config = dict(
    num_hidden_layers=15,
    hidden_size=448,
    num_attention_heads=10,
    num_key_value_heads=10,
    head_dim=64,
    intermediate_size=1216,
    vocab_size=2048,
    hidden_act='swiglu',
    norm='rmsnorm',
    norm_place='pre',
    norm_eps=1e-05,
    positions='rope',
    rope_theta=10000.0,
    rope_fraction=1.0,
    qk_norm=False,
    attn_scale=0.125,
    bias='none',
    tie_word_embeddings=False,
    parallel_block=False,
    init='normal',
    init_std_qkv=0.0195,
    init_std_o=0.00297,
    init_std_up=0.0195,
    init_std_down=0.00216,
    optimizer='adam_variant',
    learning_rate=0.000824,
    beta1=0.9,
    weight_decay=0.14,
    lr_head=0.00418,
    max_grad_norm=1.0,
    warmup_steps=317,
    schedule='wsd',
    decay_fraction=0.734,
    decay_shape='linear',
    final_lr_fraction=0.05,
    batch_tokens=65536,
    max_seq_len=1024,
    doc_mask=False,
    train_tokens=707300000,
    max_steps=10793,
    dataset='wikipedia_en',
)
MLP neurons of a small language model. Each row is named by its layer, matrix (gate and up: input weights) and neuron, and shows model dimensions 128-255. Each number is 128 + 32 x the weight over its row's rms, rounded and kept within 0 to 255. Numbers have three digits each. A neuron's up and down rows have the sign that makes its largest values positive.
After each neuron's rows, "fires after" lists the tokens most often just before its 100 highest values on Wikipedia text that the model never trained on.

L5.gate131:135082157134047148130117097143099109079131133125146127156130152155120159140087135174106111093179168148179114093121203123148117127150114159148118185150138133222148099155112087094062064142077119043116153165098073143137159145135142157145141148135109158111173118121116066115112122194132172146153141139080132089118156126122126165196176148187096081098135130090129149175123101183162109160119
L5.up131:080135139106150133103167135118155146131181113125122088070168128109129142109094106105146119112132145091115138083149107129138174155124218139151116068107118087127142184106095095162131137103136136112114170178150094083120153089186157193131142120118163096128132081116105069149076145135192151084142050169156114141143164115166169188190090179103080208137083119136135168109099084089141104150201
fires after: " B", "ed", "D", " D", "d"

L6.gate346:082123150124127135141120123081166112100076133110106136158110064129118203145132152148129150086135104164144096123138135139140157113157119182138059102163157150130147099157121125144087106111105142115138147128133119044099134131197149137126097152122115149123155092108095136146120109165112178130146133103155081072142113125158173127080068107042145105082136080078129154064173148210134098121133
L6.up346:147100138157114111154141123049166217113171113109160127146105179100131068128090096120177114134148135139102121152122104154170133168148089189145144159144154130192248181125150111130134128116160111171100139131156117072085186141170106157121159126126206190061138152092121102115097133147149177080126181082104140153163140136090191113121078168100116185127135159176189162085097099137112103177098
fires after: "d", "a", "b", "-", "ed", " T"

L6.gate859:073128154141173119113087095131147138131136162132166174124154142056151132097098200159176205131133086113121136182072086152119153117134125129109143156162174057087082093148131121038170140157120126068122147174108127125143080130129148148123136130191111131156142154128118085116104149120100137070174134114101090095168160182095118153180141110043147096128096102131177122092058113119186113110147
L6.up859:137087169112138175207146195150117138085112103183083156076110112111078064115077166119119070115114124115158173136121139145125154156113142115103127091158172176135187159155071157132165136140096089129141110093091142138157151111139225156159158164102129110144117148127119069076102150141188103163077133163070083169155142063107119138100119151111229130151122173103114083133058132104075098100167
fires after: "s", "el", "er", "ł", "ist"

L8.gate589:117139147087175101119112121104082133140136201189149181117114131088077130075117139115120139132150067140129111094138146185154091116123141123091158075097091100110121130029136125041162125178079082102117156146122103110130167152125139123107136156085104125122144173147067166097116163097131147127184140154089160091101165110132146162116126091093156111031148081159139089098073078137168128146160
L8.up589:153106098100180084167091148048130157074069070214158155113186086121112096076126106128144126073131126099110145062140133152116111137152119137095167161132108129160178134106100156106158115124145127052137122127118101049205187127150151146156171115083147121082116098128138118137153136143124138086105150158135100176142103117144136164093121078081124090186120086089129152072128158110115128129105
fires after: "s", "e", "y", "re", "er", "per"

L7.gate1010:074161159116115149144125137148130130107147142094101106131098119108135043171094137167112054079168113193173099119179152109127065100122150142123124130078101119108143108149166148162168100184094096120127113174177171117102129130102065097131173173116138124157072194115124080192138099072128177098129130096146082103111136197123073113114135079086136127175102144143179129127165156152148162128125
L7.up1010:134190122167145150133110106105203096163113112192144187155111163131096102164191119112131102109124144090092142043075110114138102165081175134112129102181091175154122122158180171147116040168127135138179147114145199110118140134146060117185141130156066135178129122137103131122120139117114145134090138040132153113133094163099129134114161075071120130200129069061118179151198116179098163133183
fires after: " Na", " T", "th", " sp", " Ho", " Ra"

L6.gate992:102130175109141117105145151095127203138106066075107129079152113064084170105142096138158122148157175161133140095103117169142198121100209141135122075136151148152095145109100092096167095131114126103149111186135089186090167161132137140125165158065209175174097127094191120113123133147122143073069118156102166141148133122177094168181124065100081115120125163174144137073116095166123056157086
L6.up992:144099117106061167150131127127097119149156134142164137111161197086132145091082135116113157199052065130146116079201168144132133066121194116174067117123180152164136187188155165120160186139112123096147125165124150108111109099153079190149130103119107125177086184102105143168195161104137154112148113177158107170139148167087114093122142157124152168234130158114115049135125126159131074159143
fires after: "c", "s", "k", "br", "qua", " Ber"

L2.gate229:144182137158118157160117125135132175137129141070169111165098125133122144127083119172170157118086081118089088149112092156129134122173058154178092104166090206141117142115156086091128144094076171108212174058147110118082096141105086128125156170114102132110123110076163156129094137116155083110140137083152141135118114142161136123139154163123140205082132113186072106094156109100146148136142
L2.up229:086145113155127173121097143097101128134165100129154124142124167173136159104079112131125149146124114142028050160108085151118158126114137154148112179129151172113122144125143100173169199111176123100149155097128119098159141121123095114081125093159147103146122078146162149128148176119150084122158102115174099149130083079134110069130157123196148123094199139195072110077083159145110124130112
fires after: " 19", ",", " 18", " 2", "R", " "

L2.gate751:095152165140116150149097199182104189086150128130116080119143147114141174141127103086120142097116124178141146124109111135147078085150158118173066149131076143057073097095124133078127123143016125066156173123128141115090058110157199172121189185176093136109136164071169100159105134075135108182115119033116111128042041118128144086085063210097163164129132147136106133148123143122112132154175
L2.up751:127139100094108144086101178129108128192143114154115158079151118167106084138129101082126156137132125129087158113085136181145109158116152123166133122130092117089139117105149158136160130103126093072139183151162090175165195181137152123143082111140112049087130085121186081125119159142089110139108061063090128156158137087167136132070153136209106132120182111162110094111154114167136155129117
fires after: "|", "-", ",", " 19", "\n", " October"

L5.gate334:142121183154151055047148111147169156170097120084147131112124093119132135131115105131183168132116168151176106070096099150164137132173167142138140107128120117133187153154173165134143148132123127141127114141124146075100125150141128084128165136116100146146124072117176127123134141100137130086137160107086156168101072121099115124101169137118045163131119082104142158090148110112155126154123
L5.up334:114161125188056111061118114214096165146117162147204137097132104149145136163163114046207115161129121088120115101081160129186125137106105124115083137116117132171115143138145104187175156185150115110154145144125127135131146127147124180114136130125087146121088119135187175125096223115155104154158186114163128180133122089099124166093158110165148108121132137133118117176087126136099109176104
fires after: " 19", " to", " 18", " inter", " would", "b"

L6.gate378:148171187168120106169081108169163141163103118064128151094092126131146106170135093134175137152141136121168083065096112141115130137093108171144115084205103136156098090184075135104051086066145125073205151074168159169121172094123050187103100111121117103121100129172105108133130098113178139138143154128071130081118161120132158163119107152155115132084120131133147153098180102144126086080126
L6.up378:101105152122135150111131191087157117168139181097150126103074119136104173108116124087047137140142122119076110159166123111116085110128084110120128138107136176111110112094109100167151086171080047161103104070154145140129126156106088119149096134161067110146103162135077083118186065165111127155088153165090095140083078084102089187114074175093130113177136142084085103100132143139172165070075
fires after: "s", "n", "ur", "un", "S", "ron"